{"norm": "rmsnorm", "norm_place": "pre", "positions": "rope", "qk_norm": false, "parallel_block": false, "init": "normal", "beta1": 0.9, "final_lr_fraction": 0.1}
MLP neurons of a small language model. Each row is named by its layer, matrix (gate and up: input weights; down: output weights) and neuron, and shows model dimensions 176-431. Each number is 128 + 24 x the weight over its row's rms, rounded and kept within 0 to 255. Numbers have three digits each. A neuron's up and down rows have the sign that makes its largest values positive.
After each neuron's rows, "fires on" lists the tokens most often at its 100 highest values on Wikipedia text that the model never trained on.

L6.gate982:066100133137135143138109133118129072113189161153093111149151113129096146128103131120106102161134106107139108090090142116130144171172164118109162130151121132115082137124156125061119136116115086146141150104162078111093146142121145126139139116121157117134160121139104160133101111124127102109154110167125117077200172129135098151137141132126096116090109153136150119126143143128117116115080089101135164124109108118136145138161121148134151137128112112115147164144117162130176101137114121143121124107126157113169097127147147138111135106149157135121170118110086175158124123109179076086085120076120133095112109131169091164140120114144096088103138136110098123109165064162136109105167146147127088121127130122124132108128144164126136125153131104138144157134134071131116122154117095
L6.up982:147093140134128127119139124127112141102134121105127118143127121216118112087142129092147116128115130129141128133151159100163135115151139137090136183183095075135171092133080154136116155116141141122153171116124138125138173100170115091156083101109118111112161142116141136110158113120143106114136185108114183098164145114158137139171114140129114051073128141117142099115129152168118097116128117127167111089120144109158149136111118128129117141124173143126177140118142089122090112130115128134134146079133143161170130168146103182139110117121125140105130128150120116170125115148130121110137153135118123114132174116107104129137115099149119132091119110113115142138122124121146154180134144120165120139129150131107144137140130148157085134147113103116158148123112115097144122071127135
L6.down982:189126089144114086136127122150121084109134119097091154098114138157130135156116135097167112103142126105109156132114175107136115131106120140114125134168121083167168133132094107085134179142172145134055158097125125144116135116119108135112063110121082142136135172142114130117159143101142186140179105101172146086158122131153092131152117145078134159097126132156118155080143124165148124138082104094132112129144162100156131136140140127149132134142135183101141124156121118126097150130119125107116089103131159123149156121088146147151134118138155182115142131136127137141120158120169093118112116117108105138126120116102155143132149134132127100102125138100122128115122120100100122165136156084154136141125130148132173137129174126099085119131138127142140151118114116147134144078139097
fires on: " |", "|", "\n", " United"

L3.gate866:128158083160120109171094133097098092129122104114101138144130101151151149138082137120133195154144118090163119146147097135146143102101138125117158131097095119116161107163172096139116142119095124112122115123173084132094063160109099126169119176085150108181131078133110141140080147123145125146105132192138115057137136123135117095107130152153105124179123133137137131176118151142128142139120138137126152153107134137138129113143146130147142131140165138116147122154154160148147132138144160082079116141126143116130106129108122140088090142156098102167095086130136129115142124110117111118159118137139142095092131119134111175173157130156125156156147139131099139132152112128107138097135148145155136132148124123125169138105111101117102115147154143115131155107126075121090123102181121
L3.up866:100132099131081100109069159085137124150108158090137115124136109098122105071104104147134157181103130114145121133149101096145137099149098102125108153126147108108144138104119084145127127117096140160130146137171138137133061116118093125133105117082119147153151114139133121118114131141138090108121123094157091112150120129128110141175105176138139087127078105170158122146100139123132119152124135089096140114142101153142117098141155123182109120102132163138158125137111129092129115130115124163120114127097151087139079125121129118151147122132073133142120109138111127130163102142161149142128104072118124096083143147106155079129109100112147137137107135140189170111082107135137160100132164152128105165119124167119115123137122131117145114113142137177123134090134139114101104148108103
L3.down866:100108109106140128112178109149136141081122117163142111126170190152101145166147147123081100055147097154114141097087181117113107104138140159117133172112118096148104123127112103107145097117127154136141153131087157148179155091130168166133107124143116134095141179090143104084172130099131150152176139140158150169112136147145128138131133105135134149110139152152163147119102126146089117131157114141132124101141147163146058166101084136119174104080127143110068126115145121087159089160122144082131112084094143112135153171162152133159125102141120141164112141135118114141125134142129125130106120110132127129153122161119106126108142142097102122135151100132104113182178115147137149124090155094132103077152161143112098123120113158103151152139130134129123145170135110103128153095155121
fires on: "e", "ing", "ri", "en", "ative", "ary"

L8.gate849:157130117140125130132100084085146151138149149099133133102139150139114173142126156101157157127124115112118146126129124153179128127106177074141190137108148124114121104162157100118095110151140116120115151127129062106113136122129138144101133126151148116141103139125110139191121119144133098114150134168127140112155151107153102144174153147123100128117150138093114098112093127151094118111135135117150120117132121144115150116133121123126161132087168125106083129132145104059137146113077111154106143126100128095160136096115156184125108125126109147135117090109140091118175136130137167089118137108153104096142149170177097138135137155150144075159132140141128074086114117149149082159115111084107126137110169163108122095129116128105151120061103138118137090117155141134135122166122118
L8.up849:175130094101158103143117109149135099150196134074142159122155122129106162137113148122096142091104131133171176099098143127152145129110138114108163123172130137083149121130129101083102128151137113112108090129169138138107127116105133155113132108131109171117168108078119138170123113135159141125136177120127124131049175150138110127153103110129183141087140138097070084136133138084121117120122131150128132120128175118132123112107127122126158165111165137128118107153135100093127138135114119153118121184114093097100150109119076120121132120126135167107159086107132122179115127085128168091081131105147089147109125124114102157094124160151121110147118155133102121081130160141134113151156123111096133108070138124125102111141081121103171167117150139125118101125123089149131098147152149
L8.down849:123148110119168142145122080121149143150117111119117131166150174129139132137133122136161138125127129122149130117104163120117089152102089114129108125109151151070088128135132136135138128143097134162132105114161115073056129112116187132121144139167076092145105146130055125135141148127105115119168119124099129157146104163096113096128120159186131154162164129094140133141097121123119117177137092122166110160118104179119120093117133118110125175092178141094100117160127115131155155131127174147125135138124138090138144129108133165098151152159138149157151131099131112095105088122122176137098080143166118109129164107125109097103126133105142134120137102170103111097155121095116136180075118071099120108110151160124140114127140138139123124107118135174123124098120110121105086163175137
fires on: " to", " in", " and", " by", "ly", " of"

L3.gate291:151136124081125100172149125132120090143157167150100115138139116103139143131106100085128119127134113106139113099110121114092100149082070146147129120147143110169175117150158150134098103150154142137145148140129146110103133067125168120145137131081134127149142135140115152098139174135136108124106114096143107113113135162119160113119073160125124112137143113127094133118131106131146136151087124118128117134159109119117172163096077110165112126114096095110159170176155123102143072173126100141115127141091127148124128120168138094160090114137130085116164098102126135088100147113052151115163129147130123144105123122119144105120131120102129132165113112135112131099120220081125148112156109131146150142155105136126117130117154094122109156126111135112128137110143139118130103132106154
L3.up291:152072100099136141125141175149111159112158137120089118114129105104120124108165093121090126142110153127112124128137144094121137093143122120140101147161142102118157099144157095111136189157163118129097151129125137131119157116127114150168144149090112128156120138135115160135116126167123161126159133120138115144170108125139139128119151152120136119121170121129150116155112167087134089134118152160148132147157082103171122111142089118113123097128066134125158116162099120135128128144067125129109112139095160171129109137136134092123167129111077120138137059141131156115143115152148137120113128124099138081108141084138141121114147131152136136150124114134133138139123162114193140136128073099132108136169146167098143107090155139103114143119138127137141120159187103117115137159143086
L3.down291:124125123092124146135095105119115111085130117135159092153091145184098135174145116104177088128129130134119102143149097116132096119071092152129151122113103128133133183127109148114117093092125152115147092101111160112115127130132124125098114172160139122137152139128132066075068071120145123104104126144117088090118152118138147135112108109099124153106111112132104135123109109158137118128146171115155161127136151123103123144133135166160140137121143089148141157156151168139111122152162144135169165148093129092147089069139128150113103123145110134150151176159144122162142104158124102137144138134133143108156155176139167161120114093092104129139078164134099124134134129123117116151130120156153117142103098083145122116116116098179143138094100069099116147114154128180118064168127141
fires on: "le", "g", "o", "l", "on"

L8.gate714:096169088138111120087175133111129095161153155147122149119136127134075138084105168121132174138116163137144087152132106129122113153161125142149147117160139104125150089120139062159110131109142110150153152098129122152057158109154145087133147166129125119147116133092096119082141095111151098126124149132099150126083147128095125120160117147110100191131072126131172134157135185116162141134187134109162107105090168128127108096127094121097074132114118105124135098147148113122158116093112139130134128119137122143129161130108121162076134129139148118160100112084148143127127146134121089145091102141107124125158137187124131102129137120146163134126171111159175140136147118114127110134142103105121091079080114141142107125143162160154145104163127121089125163181134164119138090120127126
L8.up714:168141110152166180112108130106141109082165091138165130144136133079097153142106139147126114155154177157122112140143121161138162138117118111110121129121083144117146112105127124124099118100155118153096092108171069122123085121135140113132138118159137137128187076100096105140140134115156105129082107156126134095119116135145118067114111122130106174130142143128157113154152119134140134152146100118167131129098113154139108104096133141091115129114178144171119084127122115155112160125078126164140136152136081121120120113116105158133124131161113150111145134100117147168148186107129078171131119162088119168128170129156130123103121080159117116110125125148142161171137137149167111143115127109109109139122147117138168151123149127146102107139110112136116122134148160157127081099090104
L8.down714:120146146176181185114113111128152136110107126109112124132107162122104142144131133126162121092162122102126134128137096154108156154153122140149138125165110127179145138099112142107110107133136114116142122082117123145095151099184125109095185141131095158127090115097126124099153097131117109135117105137129153145141148108098113112136136071126145111161142114098134121107116118123141107186137143150118108111153138135134140142072122137109130122096164113132151131105121123139105169152087123145175092177125150115159104121159116147126130132141140144113118136142090114128128178104136071101112158122089145153099099108108102089135104117126129153106182116087155124121166145157086094105148147108102115127150132107154124118142140084113146097151115141134155131137153165131082145150129131
fires on: "t", "f", "aff", "and", "ct"

L5.gate111:132105162059140141114149157138098139126152107151166134157105129110148175126150101098147093112140129089141123143124152108127143133137133127110141107116108135155136152123154067135115147175111100151133107100085105107129129103094113092164106152094122094123145106148110141090100136148123141129158105133144131101169156160160156103105134150149163130132111142146160114124068153110157137135107142136110124133126152124146122119151176087145174086129157106124118132162161153145135149082126090082117134126101145113123141131129140152144124121069091116141115159136102115128203126106125151137132113165128174144113128094127166112158157093106145126179117114163084099160139119118083144128108118172090128107120083134137103146138115158111124166140130100120129131128142133139127117123108133
L5.up111:138144091143126147139132127131107150124171138105075150137143118135112165112109109149148137111138140071170097116147117144167122095170095157096152136171129122072126150137097066186122126177094098152126129117130130161126107157154142094122133120132111128153102102125127113189146137163135117159112137147113152106142125130141154135096170154144117126103152153149108102149128145127118096155178134095118113131171093129117137146129172137135122095117128114174163113113123144113156106112125140156113139172140140116122061114156152102116112121140090080082104117157152116131127119152122106138149116115123094158100135089182109160125139124145136156161117115111137161167171100096141122160129144117105152146106123113141138126128125115111103147091121131134131139143103135144154161163134112
L5.down111:098147100176138130086113106104126119189127143180130109112115123123118149162155165107115126133124188100131131151108084142141126112159151138177152111139116138106150130080091136158122161079087120109111142140121150160072134148114123114144160128111136121098137122121104126119106116125183084115100163098136105096073106139100082120137140099105114101155125106107118097158172105128139107142170120121132145114113136114124148142142143147113144131150131126140113144126153083154095096145102126131145127118152139133139100137140156147122155118135078133132133108138121098106131197110122169137170102117136121142107126158119117101118139096107161105136121153153127150115114144158134136127137106132108159114107162105095155077144093084106092137138156120146144153149181164168131151113123146
fires on: "y", "ly", "vi", " to"

L8.gate274:130114122153116108091131130151137134141146138141107159094177162139134125125130139112143090113136161123121141140139125072103121104103148135119080123104077103142163072118133126119090124102111117116135135127128119079087120180121095132128145145131125142167121126136140158147116109151151109169117140146124123152127121092133121119090122126132125127148060111113129131148144146128149129126171134094088151180171180124119128132114125095097130124123154142126139156109155120109124109162082089091139149134114128161164121131132156116123140117121113152082129122082119105112137145120117124139144117104164116128130186151124099122125152148167137102154097092136148094123146106134122123139111101150123129146103080111162180154118164118146162109176135128125121153120157086105135151119124118
L8.up274:137125143145142085132122127123115103091156122159083106116121126139112098095132157121113106168146178118162090111116121105070095142115140111133179132121075134131111122118054122122102141124138100117096116112100121109117092151162143117126126158102155111113100101128157132086119120184095099128155136087128098157122179106122089072119123113144155113141142115104131143167109132109129115110132151099135101124091133156176155169086110135096171128116123091145095112117116110114124125122132132102110133144127127089131137100106202115164145101143120151141132098097129167135164133127084117144083107117104163145135161113126136099135141102117117113133153099141142107104107104113117090141117086086140086145172148122129152107136133127135082086166145098142126125172121086138192130115142120
L8.down274:132116136117119079159125136099103094179124158156144104102121131172090136158164109150122122116176161124140098115130153139111126116135154165132115118096114130117112121097142074105126104159131123135102121115068116144102154148137134125118141157142116137138104130168171134116116156156123057150112162163155126155119112136104158101115159133125097130118167118116131085141115131132122121105100208161172159120154122086155139086157142174121153142142126116152148117097115114159116127147126132141123160103127161165144113125143093142123137137142103114113152165110147087143102112133130160151141162142065116093147144096131139107126108134133142105110108174156161091123103112117126118104125138153119118128101096097128152111095095125148136150110140127149127140086146204141145129123095152
fires on: "n", "w", "d", "ni", " (", "ctor"

L5.gate642:149111150107120134167084135143160146105172126091162102150161068148119100118141099177161115161145096125074178138112107117145137105152150135175161143161126122099113122109138116151149150110119110107150106110148109128118106122154145126127090109111147152109114106112133165110131113148126169160147156063099101098099139134109127119147138141137137131128117138131106153159094124159149143134143125130116139131144118114108134109146145135105167097127099113131117097134080148146162180135138083110123108165101133161141116144113140118194145099159116155094132135093114158098137128101133119107114160192120150123145118131122136095134101125118161151126165134112111149120151170120147120110104123113131087094124143164117091124108117076133143119149162150088135138121158177122145128070175152
L5.up642:081138127119157162178103124139135094153126152135135115148166124093092141206140094141099124115122121122118152111082102098091161134167149136139148108103104096158089123113107120107120125121101171137116130117115126145118131126128083144176134122111101173150134107156107116108131141112133136137118102147136168171115130101104164189117133135115120170127113152142114125140157106140100137110114129115135161124162104165086134099128098103125130122094138119114104156125105108097117112191177121130170097153138147107090125113130164112139150155120120138167147137141119115146109110120086125141115156118113106109122132176099126164172112144143131132134116115145157102118160122184131075157124116149103098141138096126112178164128141102079118101128136119136126141155099175085099093072108151
L5.down642:133143076108156080150118083131166135094126151139170140129160125148120125144120145099148127112115123159131147137131193141166141148139124174121129091182128106109122105142130152089124115119148140134152160145132098166129119126117096166115106166168149127136154161133148114142111171106094137162137133131127120085158074086189119074116103133152141133141136120142131168118135137141099131098111072140140104125113092142073077130115126128101122116143146122185149125163103129088135112154126121132101124076132090087118122155129085121132175112092148165165141145158149117118144159169141114112103136147156144116123140108108102131137123123114172105144160164124197157162116111148105119127107155108100126096146166153081100110129141090092158149105130168173111142108108077118110132158143160
fires on: "r", "d", "c", "C", "duc"

L3.gate85:115128136143148075091109138145123074164140111176130090123097117127190109120165169128110154137160091124119111136153133108111156148111151126113096138151122100144140128102079149103093143144126144168144093074151125168132146144129125145181115134118102149117123126115127165123132092124136114066105201130135132120120143136136129102114137160173112121113155124098166134161166107111105098085097121132173171160142125151129129121105134150097107140128116081107139113115141130125174149127135133146110143164159122174136148125127124122134154136060104130157107132118108161136124143114150152109151135179108120157091113149137129139121136149119118127132137127128079070098157138135128117116144119152173146104150107083123085107100112131158126130132135117123094168097082115115129083116154139
L3.up85:098150145158130097149079120132127067163160124122103083092148135102157122142141128137119158081154106124080135145105126124143152158112159139168116135148112092118117139135103119125096159168113128143131141096150118135135161129110107144115105171141080128148115130105117161117140108090141115112053172099159103106120119150118109056119132125124157127134123119144171103109130157074144092118141092133119133161141109146114108125110157145082133142140127113131124152131139119133131143127103123168130101114122123131141129139124147122170158121067121133168089110118102151114115132136148172126161165137152090148105112170115130158122137111071146126162115113154100104079146139191168115154152132146168139114174110126111072094109102186167167149162120132117109157074047127145084134137120155
L3.down85:132121160141105051112141159150147121156125131086121077131131109053115072141122090099114138119162132162121141122138141114149170131135131163155164106160143127138165146141095097130140144134123103164107120094122138131114122125116138108132134123173145135143115135124127119116123085115091083084113109101115098134124105165136075160137130139076164136095128147169173124138108143093133154108132104100163161148116141142097111145115118104113116123135110124157100114164156177106137104165111110141120113088144152150087112107133110176145113154145131133146156134118111079112163128133157112138101114129142120125141085123175136122167159177134137148126120133121124052148087096131132143134144132146118126115127140143152153131150124090150161113107148129116135164121111106109118147122132113
fires on: "in", "pen", "at"

L8.gate495:166102154100168142120105139170117105168137137108097115088166148125112197150121163145135119098119105106094102121127092123150162080125165071151134131142112124137105136141113149145150131090154157080112150131119108117111141120119137121097167123092114132127087127119145108127088136134125144167110123138164125130134132177134126130121188167159159204109128120112136157122115122136135120140121108103167114106110135122146117104133127151142144109131167163117153201120164110135128100135163166136137152139155134103093164118170145132150125118186130131120125095157149150110130139174104141089191158104128084139132132130122074139125141175172145140094150142133082125096131132108102126117132096096126172123124148108132114133114124113143144115099121138131136126137120113096185058096148134
L8.up495:140138152129087100147084142095094127171140117126096133126175132129087134136082126117131135061105139111099132134095132140122159116161114106144172119152103172085114111104164136127117143123128127101112109125164115136134154155095150128099150092129135107149126112139150093101141075084101151139140104148113087078131120113122104160136126110159155114154136154122107111130148185169117140085131136114120160141148133130122115145102118135112190136162169150106158140131116127132114126152132151117133128081104079112132142127113121154099062152152118129104170147132133162075106134135091141073139077108156154125133095106116135153103094107133173124069125129109138110124131115113087095123144117105119132156149125171126110132145129131082154092076091084155166107123131132175075092127140123
L8.down495:112118116112099162096196098130168158121177137125136121145163186153113155161107099122102116100110159112151131155133136108119083143137091126158102099138139159070088119157140117106184175131109117169132116098109097111120127122117169131130144119143115095131106119114120115147120172088106116152111143128111085145147129118133162083144132143128140142102123089128120150121166110122149122092121079147160091159133106137148108124156118125122131152116172127125117079146116123117135152119110136156126124121140154101112141135109123147127133125119165104143104091093080131099136139153144168108077125102199165124090130157105081108121125104176112129132116133109117114129131150129116130122107101137165098128138137124136129136138113145103158152149136134111068118133092095161134137145135122
fires on: "s", " in", " of", "ward", " about", " start"

L6.gate1110:080123129147139093117115131105172132124145144142129127135106120156139143156126122093112144142138111110143110096146160155147169120139164107107113171090149105108147089110073123132116148128194118132120093143148129105132168101112102128134114132148084132086111096139129105139102125076139126092099149109101118119184129125101125147127101111124134112102137178158121111151115123098131107150120170160121137149154165111094104136099184089104130117126139142159124150123101156123149152133110092117105122126153165150147112154126138184134133152133131160146131141134121157079107103132123086124138118087152127081160112109085111146097168132158097111100132119135116092095132123156187123168112128171136132144151123135147140110181119127128134113109140140098093134172088104086150152147127106
L6.up1110:120120152128040145130114152110092112098110116126118151159164131114179131127112096143106075143127175107117174149131139165153135100141131095112098142127116146089173138107104147085103155157115091117180115173113134109146141117108119140150090124137114137134108126152089088108127124151091160129201092143123069159133112143130130131111124132119144098100137134086113080125114153162122125162131133118148091151148121140147125116150096110165145163128097114121131145151102135158102137150114094140126120099141102128110162145153121130154121150146131129143115085071120130056096112135102125138158112122156171103138092139090172087135127143094068117110141091096132132136097139162150122096126085115140104137157102155138101094109144143115130145105159159137107131119061160074112119140104159
L6.down1110:143163166124098145138113157118137142135089081111105195087115109148101146126120172138113137100104099125117132136086154105125132134144170111144087141102156094108098130122095119150127152110090138102126118150166105152130095133120146153136130127158173110112082119123168150109132161130125121153158144136115154103127082121108116116148125167167154121111164123105113088147129095162125132162128104123123125170094134141131138129142120125092104175127132113175133133161129158123127170112152149156123156177177139141136114134126128114169154101156154126120120158138085149129110110077167114143115103120108147140093147172131167110117115144111104159138101079111150133101121154137154093120112114149136124147152142120116153140173098129115149126151133162138110095145140137075096134151079122
fires on: "d", "ly", "ical", "ad", "t", "ed"

L6.gate239:133124151117137151125124136135135126145106110111069119121118091116173089128135126093151135113128133143111128139135108121126150122145118106125123150134163090152153111131127134123127119180120110134121119140086111122112181102135157156116130104085109112100117166117133110083138135103136136097137110115133125111108130135161176136147125119123207157125103120105132155204108132086134111121160113106149161156110130114123119131084126080125109197143128102171116107121150133126085151132118096118120115155087153160178170152125129152137118142099105125151163117109130155094138124116102156154122156129120088165130131141152131131129121119153118083162129134130134088136140095124188138167095161105174110171127179091112125120126140104120092100120140127142133108081114127178120081133125093
L6.up239:157119135130117130097143123109131127126173119156117140120117106091100144133140101133110118096118149137143136142099126171113176103131145109128149137139131134166128131114120081143153159138126167123136110141106092139176147141072127140145075124154175143105102122125141135137148140133118107125152133136137073126100125178126110173166117152105111167144141095157150143121102134090084109131127130102090145132185105116110141139090110098128108140144156113143114149133087156142160118153126137129136120145118154190164131112116164127131132167141117082138099130137121131137096125151098145149146109128098137089096156117117112169110115113128117130175145138114098133147103130151108153142118147134149134161128135111117130136130115132121127140138115134137089140126086113116130144130128160
L6.down239:118106104121120129134126113112144128138116114130096117124128107092109091117090059124156110147112176154108164175102152107123140099136165157122130128118109077135139168148125114152152116124144160127132101118101115114137140105160121181105065126120146152145104104122093121111156118102118095079099144114134092124110125117158160134158141080120112162125120102155132147145136136106140099130131068124139095110132163095115118117119147113129118141088127143138113137163136159114101168129089122132144108145149148117129151172145124119137123095133108061208108149129134113095098127143154141151139113099144147155125153096174119150135131089097129154157112155132161132147115124126108155091138142131159117123118135115149165154075093094120131092105142149109124144136122171114159112131149092
fires on: "in", "n", "re", "ell", "se"

L3.gate770:111119140142139155136098130151113124111119115103115092127111148116144105113146167113078144151122080105131132117130134144111129132091148115104107118080103118119137075125157141119090118145136130144142124148125146159112116143123078090161101123111118156118173146099139136122115119101168099104116122114126085171135138070126103135129159088186168143162114146103165131167117102120118131122144113150107133141109143118109131105115140085144146132141161096123139124113161135106101145118134183153125097120135146133101158158099168108108109109145108120137128094134123069110114114125064101135131141113169114117137095148133145100118153070144112117145185135116115114129105118129129127084122128173130178117098152129110146135121137158130085124169161110160136089117064129119091126113107108
L3.up770:121158120128079145127129118128118151102107149113121115144134115155134126186115072191124126130144116142101143140101071155138104124092119131068098128150154126109104091113191127131098119098151164126139106189114082164112115099092124143104110151146174156114122079138114114126146140112115124095103110104108160127096153090136151158176136124144150163106115134109189118109104136124152113088130118127101083120063088126106121160181180114112104109123141153158115113145169173109146126125110125160118111103142140126105128144102145156162118149134144120131140127133097133132120116119112156125098111169126146105093143156149099128145168101108101169126143101126140106105143121144177102098113095123151144157123125158086152129142077160115134111150090114163146102105117132214088088117117143
L3.down770:136112085118159106109179125127124187145093131076137119124149115120112115097118138099130110097146147144106128070075145141106142126140076101158128130142129118105162155145163134150130130127106116171120134139106121071156132123135123104145125162120139126131113131126084132113109108112127142157136127159146134128135121067140133114092125090101152134156156113130169154106154184111133149139149135092170143089111131133157153146113118139139139124112123145136122104116141104145068147138152139133135122119130098109106157125093114117095107087141103123173120145137184140158146135118125111170092112118112134134126105149072169145126112156163111141138132124119106122152138134124130104166139160124124107123093163193140128142177145093139184101116105137088096141159140105159133127100105125
fires on: "in", "y", "en", "e", "ur"

L8.gate1043:117158130166128150114175104113072181119129111122154118127169133108158092153172149153130133110123098098144123130123147140140116150126095124179124132113120129128104137123134113112152130090120101129147121137139112172085176141122161119130133159128151111101132123173133132154130118139107148105119134167185177123115110145147159123101179115159132149182105091107137101140110142134117147095114105127155103108149135173113148120131115138139130154125132104142111160122141130130136150161139092113140127134123130127114155151127156173097087125102121133121135131136128104157145138168149158125121118114116101154108131156096095077139139167128105131088131142135105116176113155154140106163135106117162109172138133113153152125159100089125108144147118121095076115144143136149135086142076109
L8.up1043:087133122097130131118119135146161122125136127147152102156127107106131121117164152153169113112156146133163162118117102139119147115140140103107116132144131140097110149066152117152144151121111150167129094100127118103144095123121100149139098146111117117095105122085111125091077135152143139159077114133132169122156098122092095124131142131125125150138141124132121143102127139101158137165121113099127158107147160115139124134114069115101135154115155159139120138100077089159166151075113123126132118186117119145132126125158162143127146073119102148125122138190088136096082125177084118162152076138097125134153103115102122152118173090140142103118141146119119122115141102110143138097128122090142179173118143092179126139112138110131111159146147116113152103136112168126150109114095078
L8.down1043:125108171125117163141076138113190090127110078138142174122176118115092142142156115093122093164107134111123121097103130120124147107084117150111167142128126129135107118157107112180124121126105163152076102140109155139140138080193135113115090119145133118145129094100148085105158097120150116166094100170150107154125117105150128133134147172166126132151183130118120154143082138142139126093080134115132129109145119128127105123164101142158134117144112169149158123114119143157121163141121139095134107110133172085120169145132090133192118116092146115151143140110161148154133136092106136159183103143106088123167062170100128134123157165137109106110124142086130090108140115129153154135153121117132128128162186142120142108124154161149116140121108153114104158142149128133138096105092124
fires on: "t", " T", "T", "ing"

L6.gate578:148134109157111212120118113157141133148176114120133087130151147137174161099123161110109127157154089151136145153109108149154176087117109110093102135098117156114075129111131145096116160139090133100124153086120128080072088185123120122103123109085123118068119130114163184097167177149134161113168125114137145141135182103141182165136186129136130161107134125116163138150165119134152117121162128137138141102098170121137093143112133118156125122120129104172121126142137125108135109123150163196157140101134118162157112101118126144124152134121141129138109150132146156117140157111167091124122165068130153133164113135147168128123123142120134118099129156148117138107129068148132116142138144114106127142141087113140113121098140160123091152112134116140145151121119125157123093097148136
L6.up578:107150143159112130120179137135125091126192162137145144157118124117125150101091132125135136146137077095122140144173131114126120141129113095136116149130085105157097111133090167112115138166122150170108092079077109096094107125132086161114123076153125089090114132110119135135155132119131147122134163143153144144107123103108137125159120147133095096151177181153140144120114113131131097099143116126161114089126093128156118103128150091153097117151109171094136120152135099132123107097130115153121148113107083134151137107076110120155149083122093113157155086142131118157138126126118131118155116114113157128160114061165162129153121114118151142140127181126151110108128110152151149131136153105041077147125152107091092151128138156112126136141153102105150133083143135152102131101112143
L6.down578:120153105167109138132152140123150192145143160092116151157124118133092155131110157163115105111132158091149091123148158140122131140077161135190120102140142144105112106138172146099152174133129120123150092100111142077151132100146104104110118135189159145156144132155115122091140130121112102097172112149106152096112110120106130156108119148110091134083110158109151113105119134132156111140117110112153112120132093110179116134090102141127086112117114098122138141166146152116130112114158170151105152098143123148123122136115127107119077105190107133122126148151081133141152149135099105121126151151113159129092115094147149098132120147137123124076134161099117139131156138156139148130066148105168133100138124159158118097168126133134128162118099144110149118099182138107146123097114128
fires on: " of", " =", " |", " for", " most", " United"

L5.gate168:105131117103148134110072146088152157135119116128115153131112165114128129138121102099110126158152098107073125157110109103105102095182137138117102150164145138165126139142121116140146080123138193188127156142114141099127102162162174135084101138149125128115102075135109136096142135133145132106199154135060118118171100125153105128109121128122144124094135149117118101144123160106164122109091131137124085145126129169138121110138119102133138135105136137150167128131108130150169146124114156127129158151134155133084134147110136148161112151120145137114131085123136177092152105105108197143086135129100155145133141152138122116110166089167161178119102137157167110119112104141089127093117123155122157147101161094117157121142106146171171099090157177147114120127120160146144122108138112
L5.up168:141104141139114151098131101123100095121126122182108197117112101137118134131102130116134134106071127149052145108142128144124165118160094134162109130175168139124126142105092136106191128122144109110113107151130129118102126120131085139138123101139131109140079062106102111107153138115135089103152105146116120121132116129157128128171149115109128128120144107091140129132143148106171139144140112101164124160130090114160142110099140120134145117141123139085177159097083116099145159136087181129098097121100150144150133144134137116144160159132105120142116140126162116109090133122124122115142135108169143141100122079118123108145131116115091110113126140151139136131113147145099127105166115118151122125102087155091108170135147135152077088114127176139109151137098156118119112132147151
L5.down168:104140142159092127084075156132099121160138139144104134117126118134117131102130135141141152143150133149156112130127129086155078105131168131167110124124100116103103157125123128115142145125117108145152085132168091127123126105150146097152181154134140135150129128125177105112087153139153120150111150098120115127103086141139111107120105124127193141105101155126105138107086140111155148142131100162112194088132105128160162168133155115141112134099107148113089179136130106122136154143115111112130114118132099161089148162107093099091127120144122119128147121131147121159124141124162150124140108132118125114075137141094096143150092171142087133129134145112090123153119118122159141183051163132144125119131114164176125113114115086185144129115151078123159113089111109109135153140092127
fires on: "ed", "ly", "ine", "y", "a", "ho"

L3.gate739:120098115177127139150110178121110101113147143122097134171152147127124082093130148158154110109131145151147164148131106166099133128117163122119104140109107141127079097123131128163119112113126162123166141099136166116132134190124118145105085134150098117150120133156134083137179098161116114127078138155128119104183122131074089092143172144183120126151148112119105157112139130176098149149157144106126146138126095124145148170118101145137140133131166118092120136111134124165095164104105149132135113163146153118099113119140126113116155066131136121160080096151132147089093128122151134121142154059083082129141084106112122149103096138146138148108141138071095123132148129171130140109114122125121121110147118136154137166132156160115129180119141147100113176111165128111153130113138140
L3.up739:143093156176100113116112114147143158150184111117085111074103110118074148159155117066143109160159122142163148122120105124116105108082145144142112116121098121115123087167115136123128134138121166111138162118167124087096157184119091164086074132150120123171128122141129146127167123135125111142148133068130092124149142138127148177122129163160141117139134138126129148139107126135138123162164113132109124140149084138119101139117120144114150113154124153105144137156155098074113125084091134161138099153131154136141126091139153125165102107137125114175122147104155082086112128123149141122169162103133118148150134099169128106133157149174135112102134134125093134080120098133147174085132193106139164159157121092105126118137106142096124143125144116139158151115115092104127147100150125
L3.down739:128098090134144113142144137133138136159149122110119105127119151145111161116114156140120115139105174166138071144123125139156141148157186113134146144132151117116098089124095153135110166082128127139151146115133120103105120102121112104160111138170131149131149132126126183140111138133161156150081128110150101129120140117154132129117158123133123121109129104097145123129123134175133107141144172140146079150141100138114135080148150098128126121188134138141112110118127140163123105109097095158135124128121085125139098112119160121109132151133129145102160077101149079105120136125165097123154134108103139136103137121163140145096122110126163166127166126143126134120067130129196137124100132103098139130098147154120113122156126144128164135138140154154149149065124140098113138133125163
fires on: " cl", "1", "if", "ir", "equ"